config.toml
n_layer = 15
d_model = 512
n_head = 4
n_kv_head = 4
head_dim = 128
d_mlp = 2048
vocab_size = 16384
activation = "tanh_gelu"
norm = "layernorm"
norm_place = "pre"
norm_eps = 1e-06
positions = "rope"
rope_base = 10000.0
rope_fraction = 0.5
qk_norm = false
attn_scale = 0.0884
bias = "none"
tie_embeddings = false
parallel_block = true
init = "uniform"
init_std_qkv = 0.0167
init_std_o = 0.00305
init_std_up = 0.0167
init_std_down = 0.00305
optimizer = "muon_variant"
lr = 0.00116
lr_mult_qkv = 0.5
lr_mult_up = 0.838
beta1 = 0.9
lr_head = 0.00545
grad_clip = 2.0
warmup_steps = 200
schedule = "wsd"
decay_fraction = 0.301
decay_shape = "linear"
final_lr_fraction = 0.05
batch_tokens = 65536
seq_len = 512
doc_mask = true
train_tokens = 600300000
steps = 9160
dataset = "wikipedia_en"
MLP neurons of a small language model. Each row is named by its layer, matrix (up: input weights) and neuron, and shows model dimensions 0-169. Each number is 500 + 25 x the weight over its row's rms, rounded and kept within 0 to 999. Numbers have three digits each.
A block is one neuron, or neurons of one layer that tend to fire together. After each block is what it responds to, as a language model described it from the Wikipedia text at the highest values.

L12.up73:515514576482494466529541465485498506481500466536482479567513537503542516470513526508497510503499458490512510484472457498504468508529475474522516492453480516467514522515532495464487502463497477530507502500512509555490481510517535523551514503488466452493518487468481523492499520457516514509510507474500518522511505543511495501481491516530549482452515490487467455481483521525503532452475493513473516538515517483529466507524558518512504506510523487556532502465502494494496480454499532473473500508508449491486536511
L12.up604:489530554443518491504480499509497505522460480492511513514487512506508508522454524499501481510488523478459495519563480482490447463547499487514497524468495479447510509507483485481520534525485476492487530460512498547497488540475479507496484497529499480455516523511507523484524490508538477458484477498501483459439503522474531494527473533450494434481509516526498494504469473504491503501515503514475517473494513469498456544528519510523524505475443499471499501508512493453502493511515488495511515425494493472436478488
L12.up1812:520529527539499503481523494495491537544479498488511517494499503455512539499481469490515476446502494497500482511508510515465511514504480527534494514489489499473486508527500498499481458496504457541548469467501502512530566554506462497510506512492459475480497495488476507529557468521460482508504526433482449509496509464495536525521478511474476491488477504511517515485480564526509497514485496446545491494495458531568477474499517498514521481529500489510456516511481496488506481527485484507476537492538522450459571499
L12.up1828:528528476466504511514507532480476542513522472510506468531531488494495525505485483518533468477515522535501518518493501502476464476502474512497511501485536477516482461550510490479516498536539515542489508465490459545504477520519488525532501528468512467480525551469497473507493543506489482450517527527508493508457491483508462503506514486470595507490505507505493512505481510516508474526448509496478515455509490506488539489503559479491470477506483519503495451510514481479504461463523457444468497503493480483472536554
Description: Section heading closers. The closing == or === of Wikipedia section headings such as ==Career==, ===Television===, plus table separator rows and occasional name-initial pieces.

L6.up51:482498574514524530507458496474508511522473520516531532500506496515477504492559467504501497504505488533544532524501480449556530444481525519521500462471527526498512466460470481487514486487514476478490507542502493484490498529479444475462490492490450548479465563486535523511475518484551459501566479486502499548532501483529458494535488489473505483498483503520493489533537487500521509500541462483530505522522512482537462506504510513513500507533479508468508498487507479481553525510524459513511521486477498513502515482
L6.up55:464513473470529469538497409439504514532467489476560505499536483506522501479484490547511491485484519508510481499498461536498532530429507480505517489515478536467502521498531484508470483515495481480562500528480492499488463505445487498511545515512498477450510492516535496528480493476521503503497483498529515562457490477559499544502492466514521502550500507498499467475480502513508510525510503512521498496479504501523436486526473471537527477478484508480450534437490497460468489502566520526514489516497494516460514498
L6.up148:521527500522487443528540478473497501498512495483471462438536467538486544487513432496512475464510448505513542547528537531492503475490470511513507485509494462519535518481535523485498496525481450537472499487469520487507495457444524506471457467470506501461477493477509530527524501508502450525537485502489542535557515482512528448533516461492487469476500474508511459485507504557482512520533493517513472549499496502499474535472521494514545499525495512513476534479535468515488494548515457474517475508505524498504534456
L6.up190:543493496533506527501483452489505500504495504460510504492481518506491501475495543517500503543524508486497473513490526502497532503525530505501523488485516519514526505511501474482501486493477459483528466482492485463494438465507492485471500544504493518498509488543471536507493531502531499511466510522486490447476463523543500489520512554498519516514479511444502541450515483500495500531436498491510551516514491516494499530499519520480508522506511434508523552507475479538479493527524487480480472491498455540501505515
L6.up527:510476539523444503520512520492507530516498529482483511505498516495500501518512466511508504523486482493478513535501515531537472498498487473560478488472505511506467503484497518472494499473516520480493516451487505486434520536486513514523505507517483510536468523500506528549511478526501487518489508514514515504490461508474513518512486506496473480535499506453525515482493529491486534484490505556477503521537506503469499460525510545525477530482512489473549475503487515493456494519535494476555492520511484479479490502
L6.up612:541505521507493507479508498464498437484494502471509497501531522573502473522483467494524515491462493495566516526500486518524443496513511440509496481534446525547499504475503500443470499506473489470531556514472521488460531496533512435497499510520485455480528448509497467542503496491474493481525444508510476519526489502536494488521446475519517515517524519509468460493478506507521486523486487522455485496542476536505536522493524485457528452459504494486489510522520475488524488490519487454525475507510504504510516482
L6.up758:486450491474538484508494532501475550553476522467448467431488516514547516504482510504498546482531522516484509475516502494519509486512490485522480510454515525508518506452523523483485502484498554504439490544557482528453491521477490521470503523469495484482497488468484465477512482505470512503529560529483514521523517508503501511561521470506467537512454471506476460491527516513545489519538505498527490520529487497536468540509498509537513520529491544514540523510506510527516490543528506492488512468477502454490471433
L6.up853:514464515469459509486499502508496490504520476512470457453513517535462538487510507484534512494492529468568467533519520457508505429501497495475508538503513552427488516505517474549519521497536468508512494484528492476532480425468524507473481540468478509490476503490511542544535514494501494533528494508522484516493522510505500491570494505520527514495508509480497488501466497530569491500558470495465479502496422514497527407509524450483525480485541509478482515490513483499516491491517484539520473491523512524516491496
L6.up889:518537493549482480491505484495448493457516491467518524475550511529521521488526511472459518515572484530488499533474440449495485489473472459496498526494497489499456492547491486518481508512503503490499519478500501510519512500523515484511489523499464513492536492508468494527503526481489475449497502462493485508478496512552491497537480504524509511526489510502532493555486506518488474499466500550512472504515492519502517427508497468475507515523513495516521500514471510539531506446472497473526528532479502481494512455
L6.up1144:539519527503454501481449550515507485484513481503510446483470498511510532532525441494476535484504519482505492512549502496514482494497524473551479535514515516453467509528505487472543477475536506498486538554528500491503494514514524456505465500488461486496508485498518465551525531486460500486482511521516529455471469503515514511511443454516515503490496537497556503470539495511498505504493490547520479513530506498561486529464492549440561500464459504510482497504513530445496497511473517463504497494487518527466552438
L6.up1373:512486507504465531504490518462482496528475545498495536444479527527511487496489513541512528539467521490513516486520510523517470496504500523510451506486488532540535536530508495463519498484499504478454468480466491469472499502508520527486478491535489532488453519526472500486555514497466483506502499460516490513486480504468527502517508477516484515533487528488508498488507502524545481466494471526504525461499481507472456486499537479519488485488535510507525537461530539498490484473515534533508523515527482483541530460
L6.up1596:521495508578525502486479481504477509483495528483505505466511547521476474502507465513511478517517476469529530572530491512534493461517483472484524494516523527543525494499509473482519496499492484506451506533451459510501513479487511507491489464476517442490452512497507474546489525469544571509518484524510477486532514484529530482530478510497532488494470504490514491539510524528490485488496528493495481494523498531562449465487478480508499490502518506469520482523490555487512488471512481493500494494493524495507510456
L6.up1777:539467512509552535510508464503475531507476475506513530482473520537487453499473499529518474496517514546523518489481495468464534473544491501493492518488501507468470502483491503476490517535508502487486534507513458487486511482469503511516523526464487486461513475508541498483466472510572504514517506456477496490508483472499489478500471520506496498468468530492489512521524480445492476469476520530435518563536493570508491522465489452495510469513534459510510453534481494483514494478505540484497511508508502503482503458
L6.up1820:518505505497479510530527497460481471513499467493438553486498444506486473526492492510500545515521507480540521515512476498499478448493507479522533465500508524521509503497485452511503489550497527487523490454486469498478496505460491491474475498516478484504462502509516522473538553472509451486508473494496470512467466530517490538518500518511503422534499501548525499516503478498514469484458455515476483473534461505522468457522459530509485484548488523488477505456509519421501485504513459512518469474491461480514494521
L6.up1949:527514500525507495510517493490480529488511457482472498463484462530430547475454470453516528501506508475507515502516508555519501489502507465508473499494474488530533530491527487491557476463485512488528529506482515489454492533496511508524483497483565504476475493495497515488471501493516516498505472515503511485497539427482533500525493472510485483489478485511507463503493547477482477519554509507512519481482494526500464509500464502519497475498472493532533504501458469505529503568483507490502522491452487488518553518
L6.up2004:500490511507469514503460490489545541483540488536487471488486464496469502567480533509503539498562503497538513526483507482498506483488481462523504503504551524566520535562461471482496518512503465497468508493474447513480464510468510490494505527498467496540504513513513493524503552491504508491530512482439477541489435485495493486534506510476508461504481503471500525553493499490492516475467495486442491462523481506558500496513476452481518483535518516483468526495482496440537452496482474479530495523541476532493497516
Description: Sentence-opening discourse connectives. Transition words or prefatory clause openers at the start of a sentence or clause, such as However, After, In addition, Eventually, Starting with.

L12.up407:465549462453541487465495543469478488501537514478530475458468537462509494526479513513496511495503509455535479498482481495519500463534526471512489520475466519508521521565494508459518514503475464535498491501489502504484506499454545517496513492486489508476469538471507516526523467500528511507505535489480464502521515457493535502519504487522496474489491522477494470521501563527489533471438533512474478458546500514478539533461521527531533452522524477502496494539508493479483474502471501504482424536478524505484544499
L12.up577:524498479500487504509468476501494491483466519485446468495554523492510517539521512484492514486483568504492527558485501551426535464506475510466523500490512502537486481515523466499506523496493517550467503506504509520541518514449518523496477526503486516519484498525510459504500498489475497479500502482549456512508495486491463507512494480512488493518503518503487501479511532520505529482527522493487473503513541444504477505463514465503462519523518493488529471476476514433491482486456493506485510501465501510518452483
L12.up1019:488479504509502479476502497473542489556474476497513468462555527524513471448467530486489520489507530493533518486510508527448522473576507476494467494475491511510492496452473494497509493484461530534484550513485490489456464517485503484532496471509502547470449494525478455558514472488489526481568498486486507503459489470508462457535523506447572457506517483521522521509523555466486479485523483512528542472500506515518508485484521494546486474496494465523522459479520512512515504505457479543539449484512535504506503486
L12.up1092:455487497507519524502495497501539533525562475514473453490474452533542500483504459482511527540474485519486485510505510482475488480563485555488461504528472519486529490512499486503501524501500555504490479529551515499478482481522504452537479499486530507509479569529486489500567482451529513534516491513481507493521576482464498491472496489463523473515480485516459519540487539460500465525531517495533534462473504521476504503475429482524499508494516532501481498454514514472533489455462489468484508514500462486478493450
Description: Counts of teams and groups. Small number words or plural group nouns in sports, competition and organisation text, e.g. "the two teams" or "three shareholders", plus scattered table and list punctuation.

L2.up462:461539515502501467487508523475472479513516474509499476481507495496484525515481494487521514488496511482493504505475541498518553548468479558496486529494488450494460478511484479505538483549511488521507496462502480503474462523497518453497513530519480485471487508477516498468500534502520473494496500502504530488547520479478525505449491509543498478489489525483492506511482533510429484466515475488523459497529465514514531502500549497474514445512485496519477482459518499486523459548508474485531529523473538483451458506
Description: Markdown table separators. Fires on the |---|---| separator row below a Markdown table header and on row-initial pipes, with weak scattered hits on words like one, Union, respectively.

L6.up13:534483508490462525505512452478508521489534528485471516474464519432483522505523517548539486504475557454500487502496477450468500505503482484483478479473511528493522507528487450470533507500513546514460511526514524508476529524458492462552539500527460498514479482496480541532550516510498485501480491542521495520490473512484459558490524517482496435501491507512480526460512531473534504492527495531455504502476511507462544489504478485548506499513543496511487540484493505477504560472504506523535454529498526474487481509
L6.up86:524472518507501535530513521509473488476491506501467467537515507528493490495576497502500527539477463531473500486554509496503488486461498478484479529559500432490531482519473492498511490505487525527531506501473479510511510531584501500542512512497466473471449493529487502509511461487487532478527445454527508560481510495472503560535509524476505532511472511504503488542488483496522507494498478499478507452519476526463484515516454506497491477527493473546492503477544513510498480469535488518458482531502499546471457532
L6.up382:507482501466542545538458457510515499505486473486482468443501500503538523538528544470503559498464518510540504483459511513481501547525508471486529526517517461448498553481527518485487469536523509504496526559526531441499531491465496497507503508442494553459525478462509434531495491493470478499518474542529495516501455503482490486519482498514491479531538489499509467482511502510506475521511499479504504505500484488496494511517473513515508525519505538488507465440489491481520512489483469527483487457522509490489522503
L6.up487:505512496506509493492502476521493467461447495532468497488521532442468493510521501485527544474449510499490506506520469480542488484525495518492523501524493496516433490523516468477485499497520468533484507518510529472483502526507479518515475485505524493524485534474501468561474520537490487511516494505467452509490492531481537500531465534488483507492516479464503507477524529464524498486478521535497527527504512533521489476507472513513458470495483515486521490492466503462496500495511452533502455453488484475521441515
L6.up513:497534501491505492449508452516531505477503526499519482486463532484485492537502522474529510537440474503459493486486516509488470497519478527490514449496513518478491487471507468469483509482533511497490523469518496524505539481500488539513532455513464522512479457492435526521480505497501460490489519493505526556497483544501501495509495513497535470524468477494506468466457460476469476532505499528509469498488526481530498446490478511497485531484518508520479471534498479512506504522498473494475486482524518505543527512
L6.up839:492497510477465507477517458474526524527492514490531485517511502519488524509481478499551464494518479506511477497483464493523490519515468491503494506506456538475485485486464488497520520544523507477534548498456486458488464500497539475478467515509475522513506491499540516522496486463494485488530553453462493525521519466492479478515512506491519504479467515485521505460509493473453483508458512516506468515485478491534557508535511520520465509491540473458497480522522517497481542464567502480506504514543431506472471477
L6.up854:468486503526485493458542481498521464536466490522484484474513433533490508533481515533528483515479527469500477445531489541541508497507469526504488512500498499487506484490511482513512498525499506511502523496509555490512482489505500525505534496463471541476479536486502504526520542517521504485503488488520477467501511500489431513479456527508501521463451502501515502492458487524512523469468497547551522516481482526509532487554474530505499469507496484486499508534480527511517513491489490460501443536500495455498513525
L6.up910:510524481503494483515536495498530514495500455523560483464503496505483527464462507521488522509476466494510498501510482522509475514489479483496506483488517511501459493503486471484470508488567547467453501497537486506532490479487500530493504487499488553488484492521514499487490510447485489504527520490448515501481507516512483482471460495490503483509525529450496475495472503527527504511462453520504499500506515450466530504494510454535544520509501531459551555485453504485484523504558525522554476483495543511491503513
L6.up923:500513465492498512472530450475490533470499467488522485516464485487526496526512484522547489515517472494484465477478460514487473486529523524503482522475459501447479482504526520503464503477492506534525507514475522460495484508493438530515513470504492496456473489476478550504503505504488507484532512458452524487495501513511511500502495504528446536509516501533510500444509499514494505493552470484481499467552531528530469503467530488462499474520496519469519472502514500537475516541479497494489535504493487508506514539
L6.up961:527520487513482546511480530490512478498518484509469497481465498504504479543473425523502522496475518526480464521528483494493485498488470514500516476500485500519488429562454499476478495533427513490518522485488497534526508506530535509541541531513504498490491506512554495469568465526456502520528472510528509453483489521505495476528483526520499464504497488528481526500532546531484522532521485492482476514568494524482529481536505474496494461507501511513527469533462515502488505529480543474495496495542506502476510483
L6.up1021:524518486456496506445555495533487505528522478530494463507514524501513503494493484511510478461470514518481483510506509478512532522460509519510504494493527487535538506506501494467463502502553518518515554500528513484522501495529500497498533511434524497507525516485547461527486552491479518462493455476513450510485495511516464476507474542519516489498494489513510477469464515530496510500566464525530476496518503503466496515510498540495502455478510513473525463522527478509475502537497503487478523449488501497463478546
L6.up1040:477503487446486514494531521490551494467499523495501511508489458507501521485510522521517544517512486483532452505495472451521509475493505469565502531506506494514508506548537489476463527511499490521503526465466508499535501511503489494473484454503519509490499484490496530513496500551461504533490516485475530533492475466522489537487514493534484507493451541514537535505484542497502519524487498573459507509549497507500487534504516480493512486506489480530496487503545515500503492500507535508492532511489474496532467515
L6.up1090:498481472504546495524453473485496470555483464482549480486493503496548514462500507483551510505467540536515523528469457507564489527480547518482508476504485482460489534478509516483513520529483514515500484542512506485499496505485472512516523479550478437495521510499513490516493552455492520501497542497473476555480468463483479523513485515447509507494510519452505498491457522470528492493511532499503505451522506489499493502499500456446494524526541495510504513495489478518477502523489487517461461455489513477506477481
L6.up1136:503533467512465553486505531499453490534491507511456491502467484524502517486479531513510518506530522468468454523508503483505503508471442569508530513496507487532430507511493500482569529509502483531526519535472518491517512461496504496497521487531446477492489470542489512511490513528442488479510536540485489474470502482488531518502497531505495482495466492568511485491512482471502497455523537532503497501510490468504518487480495514500518489557500501494494475531516502519504470475470525487539534430522499526475551519
L6.up1229:549508484471512502486500495506522481484494510495470428498418502459477464529548488506516520538494522546501491469514476496552450517490520511459499506495495523439513523500475530515527476494497490493540528486508510505495478519464495513489467494555551462490475490553503513504476464473489490522492500480513520509459517504456506512484492489462508508520480494510478532516466515473459536486508486495487540523482542513515516460492464486489462479503494477523512480517501520503524485500524496465508471490499520488495493500
L6.up1396:519545499471514499502508469506556505478505515516528476517494442487501521530530434508503510539455468505503528505508485487478501495462474497481494485488495487490518516486470495520499466492537497487475517503478515486485478525489514548512486510438543472490508462532473507498483530492487517450511546470556510495478502506483456510517507493492471477478500459545502464522476506506489452502493503523497493490474446536489525475490526537525487481504487496521513471491471536519461555513503493538539501493515499485498507531
Description: Section heading closers. Closing == or === markers that end Wikipedia section headings, such as ==History==, ==Plot==, ===Special events===, plus the line break after a title.

L6.up150:504484464518483491527516475510490533463500547495501498445499507462484460515494514459502514457476495534518496471532495480524474435527501477475529523493523489490449483525545498501510553491525500496481527498512536500499501493517494557505481526473487484492457532458482522582490510529506515473459565505511533490485508507493468507545518517478502490499468459523527515509502499503510502506503488467497538522552513481500508469480517496469505509512499504518528491521463442543538514488528513490527475493496485513506491498
L6.up346:488505496508448511513516498481511501506489528461503482491524518449517447494495523474491501533514484501520512481455462504492479458511475478516519504476509489492488509509524514448492507509452502510517530529513493495463453503491515524549460497538493496505487542556498480552527504465497482499508508532522543511511527465520475469538456495534466484556482522464543532516536512437559478542493504481543513495489544500496530479531512505478514514514533471502509464492510543506497507532498544525467497477478533497484485508
L6.up454:464498485504459488541497510498493489534480517477479494434517545468479447518459511502508503507484544487531502482519474442425504445503502481500456531484464530476474491507528527441474535468466475490536511549499474508479487473510483481526524506556501503509546502514488512531472521475508468477480508517511524530518526454495501496478491526531496534534485515455543484456483486495517500522467470481546512487477509514514501481490500520483506529477494499472507478486552513512477501515532499500499499485499462544464475491
L6.up922:493537492473474470485521499484506499514490506523536512495521493484478500491522493470494534458432543511509470513544530461452468496475536499502541520514564488474488514490524545488456492516479458505528518476513485516494476492492511518483506531507489550438497453529494505495518489484514507485496529442504475497493506513510475495508499506479509494527539519491495531462537510531512514461517498501490519526492544488488534511527558519460470507535492492475484499493519519497502500525474473505491509561453514520501467505
L6.up946:533498525525501505517522492478480537520487544535494485489515504520470510527478510501501501450492499523504503510491545444525531490491479462498480543502520482570475512492418482474477484482535489512475485480495483532512515475476545480536454488522505505512519511469484492524483504507502547476491519451492467441514533488475441486503501501489503458487497463517539505505521513496490502506509528495500518506493466523515500487492541460485487510491505465514541468453513490489492504508544537516501531489510543479517477495
L6.up1309:511513514500457511485568497484519510509485517470509532511545485488508472478541485465488464479537527518494504505518518477495470568536453474476559524489468440500443535532520478488497546505484495484534503487497519512518507485483487510499478529498523535515458500503483483530488484479540532495491518495505528484530538448477485463546493473531488475508467536507541527488455508508547472505517461489494512492515526524520481470514492526535491479531485539469503519458504495501498490492512510478542470506492548513517490490
L6.up1350:482511486476516491502481496493502538524518535508505532525475478499477482469500449506536469465486503469502504512512531540477499529548538470499517483493531460497495492536468457486474492475501520509467544474492493512484479511480507520477508520561481527489461479536521478552519453488521489494470475518483551509516494500524521495539476501500479540495562505506500501478481541499502519448524507518479441475563497451521531533505504508520516500502510511484501501481494522518504487470489479494508516512475510495511480518
L6.up1378:514509507508465494516527462444455488491464531505539497536489505510465501509523523506502519470508499500497530504484528507479453555490538501521522509484485477498500520499506515520483484473451498508542502514490490472510494492461532503476485544520596527502536456494483473536518480505488495498516489500480507540483546507522495507491472537486517461508493491509461468512454569483474503507521505509487508526559543511483538460513513532509492505483520523499562511493516518538503474466523476511511518506481468517510494490
L6.up1520:500534499488516507475559468446468486447491490491527453529488516464521525561510519545485494465530512499497525492529516479520490541496500483505507498472518492528517502494485523483455489536480489500497565489470488487504491496519522506471491517491503525505478505505538487532456477491490505506529510517450496468504518475490452484536464553529486507534507494465543522468466532528468489456499486484485527508512500525518514509517499513480483514509494487530460539516480484478485506504474533476502521492475475541491499518
L6.up1578:488479505471473510537492469526516521459522528486474529451478446536481484510506531535525519504490545522519554488483454502509476511520504528479500502503501519517518509488507488484513519439452527527506488532512473510503512474530507553518492502475484479536467533504482559472450499511527507573516539485476514517476551495481491499521491457509477496521489510513483502555494490519484506484490476503496511522550518515515546506452491499528498520497474494460491494527467502474438508492548519487519492521520525503516474498
L6.up1645:485497523500488458488478494524494465443488547470490539481467495518466504509504485480485481483459509476541529556532481492501521506519511438437523474489526502490524524520478500530557487485509525504443486515529498548507535471465463512511533508437494513501501513505515506496477530498498460484495511493511471474565512520481536473549516461480494528515498514500505507557495488501503509488495515516529524495498529485561500466504496516497475500498523494467503504519542457520538509529536514466564527469498529506488487511
L6.up1666:477537488474535484503479487495469505468531533495505470515486468481471496501493503551483477533500500514482483496466509484469488506523511459482531517498512465494513499510462534508523531458473488476475498502461517502528495469491493476510517524528492482524587494471533468553553500511490524483504481480544496508482505482539541470486470504494482493491532530489486566469453507493530504486486477496493519519501516501491518498542501479493508461506510502500502532473538507552535541516530483468486518491500483489508522521
L6.up1814:528500481492464490484528495454483452506507553454461507486494418518507530497486510507491541491519510538507502523501502488493538529483507506511523516498498504506499523499470493480503520475510497534494477542522536475498497441491502473522539533512512519533488455484524499532494554442541522478447497545554486457523510494488496504513470529490470469502507481459506533479471497470533541482479436478500512456500509492520493501514494525482451473511494487476475523468509554518511470522490475492499507530491485460487450504
L6.up1874:539467466508479489509502510511501552519506539471506484504514455477467501518503484490503488499472472542470541497524493470464428522527554489504521570493520435497520521513507477497529526498503525460443449488499513522497521513442570489521495484492458538511530493540517473518479541507504500516539516527489501505544529453475475513501507478522488487500493512483487514500465528475499491492499508469494489497457506502479540456497501489520499500480499485503494501518539467524508544589506535530496501439524498441473516497
L6.up1940:536496488481524518492463474493505474467526499472519489521457504515502497540501482512490482480478483455479533503495507464479512474523522505479517519464552493495484501510488485474501516486468467511520520498534543555516496462515498467518483529497503507512522524514501467544526551524483513481557463523510524497533478501530516552502489512516481510518540487474479529478493526473538510488511483495490509491486497485503501463507496525492496565477485483494488485495506480541501482556536506509515474456494518491454470493
L6.up2019:480514510507439519503534488533443493512537533495489516497515491500500489510488497552510509491476491533527528533461541498479500500472494484502491481505495457486514471488545444475522509533491516534492507468474467494513489482534501503496462476535477525522458496487494493503480500480561496484509474511504545514534491539487473509486486512508516502511516498502509494509505519561515465501441533476502541531488498484527471478478534519530479449541508468520514488479510484467489489525545491454523507504486509492495492520
Description: Post-preposition phrase words. The word right after a preposition (mostly "in") that forms set phrases, e.g. addition in "in addition to", order, terms, most, which, a.

L12.up752:523499501514447473489474489548514515483473494518480466499468511561551499527504540488485504519536484464542518517538493523493512513500506514511516515463503483520507513492471481501478495483528467502495520500491495484496475450485488481501546525451496521435491483490513496500509506487515488504482499457476488475479546477483502445515470470494524544496526485536539515477488499523495520489474538515488514537515506538532442475539529488517545478472521507519410555419532495479500496509531453490499494536505488502515537455
L12.up972:500506503479472483516488482505504491481519478504455503447491535525554468515499543468554489477494493494534511509503511563504481496522531491531506485526508508485496511507476511488458487500509467476465530537544508518474494554503513503530530446475487517480527500520527507463480530505576467522530518467510490496507494520461464512507511480496475532482488512507500481499463454497506486469510501487520476534541469568425502474501531468505476512506532495512454498520492515476491458468534483534490484493515479510504499475
L12.up1065:536487507511492492542444477514508518508534445514499477500535512507499479539520485472440443530501506480495458533487476502508474518479505552524479486465510457555489536489483528525509505532524534484467493485474496528547523506539501476461487492534483501461525490491537523481491537527479516463499512472502478506496573496476515473512457459490491540487478504516457486460508486528482503494501507497507509501505488529530460492481532473499501438478535531468515519448471492488518457514535554488481521484499492509539516468
L12.up1226:512474505523470496443508473530506536484503539503541521494515526519494511509537519489499487503480513512529527474501452493523512450536494462509467534473492488532469466487578453491509502525512497511469512444470463511471508494483522474531502459432489480480511509476497486568504434454532496495559529497493478531469508543457485511501528491435524551470443509469486480477510462462503460547537490515508523523474489512451518482481495506514508518462549485478501485530492509503546442488479506489499511523526488532526497476
Description: Clause boundary connectives. Tokens that end a phrase and open a new clause in narrative prose, such as that after verbs (reported that), which or who after a comma, and and but.

L2.up47:429481508470485547551517450491441447502525486487513502549498561498490516493528510510511523486486521528505490502509497511517485500487525471491478453437499500504458539496513482483457518475504502527519498469503491489490494482526466545497512473495468494537530497533489496537506570482532529463506490515463495537527484513473481510489526549521519528506512475488477522541499530471491491464490509512508530510474497522533482469517502537508496522485484517488500534466483532509477476514480470481482512523553481452489543511
Description: Causal and discourse connectives. Clause-opening connectives that explain or qualify a prior event, mostly "due" in "due to", also "However", "though", "nevertheless", and some verbs after a subject.

L2.up1236:498512427520566530508512532543487509502498519527484516509489515496504516478535506498487481486483495516461448489493507475511495485494470493512532498490485549460498500535476511460550557505493522531462470511501499577512511520485458513501449495518481540490500496537518480482510548493490548507512533511496514482461496520478504494521489532495491507458492519502489503475504505506524497510492520513528524484505485504507516502526500487476464525511508466484493490510532486519484515500485516480536500480513481480493515498
Description: Section heading markers. Mostly the == marks that close or open wiki section headings (==Transfers==, ==Release==), plus first fragments of split words like deb(ris), stud(ios), ref(eree).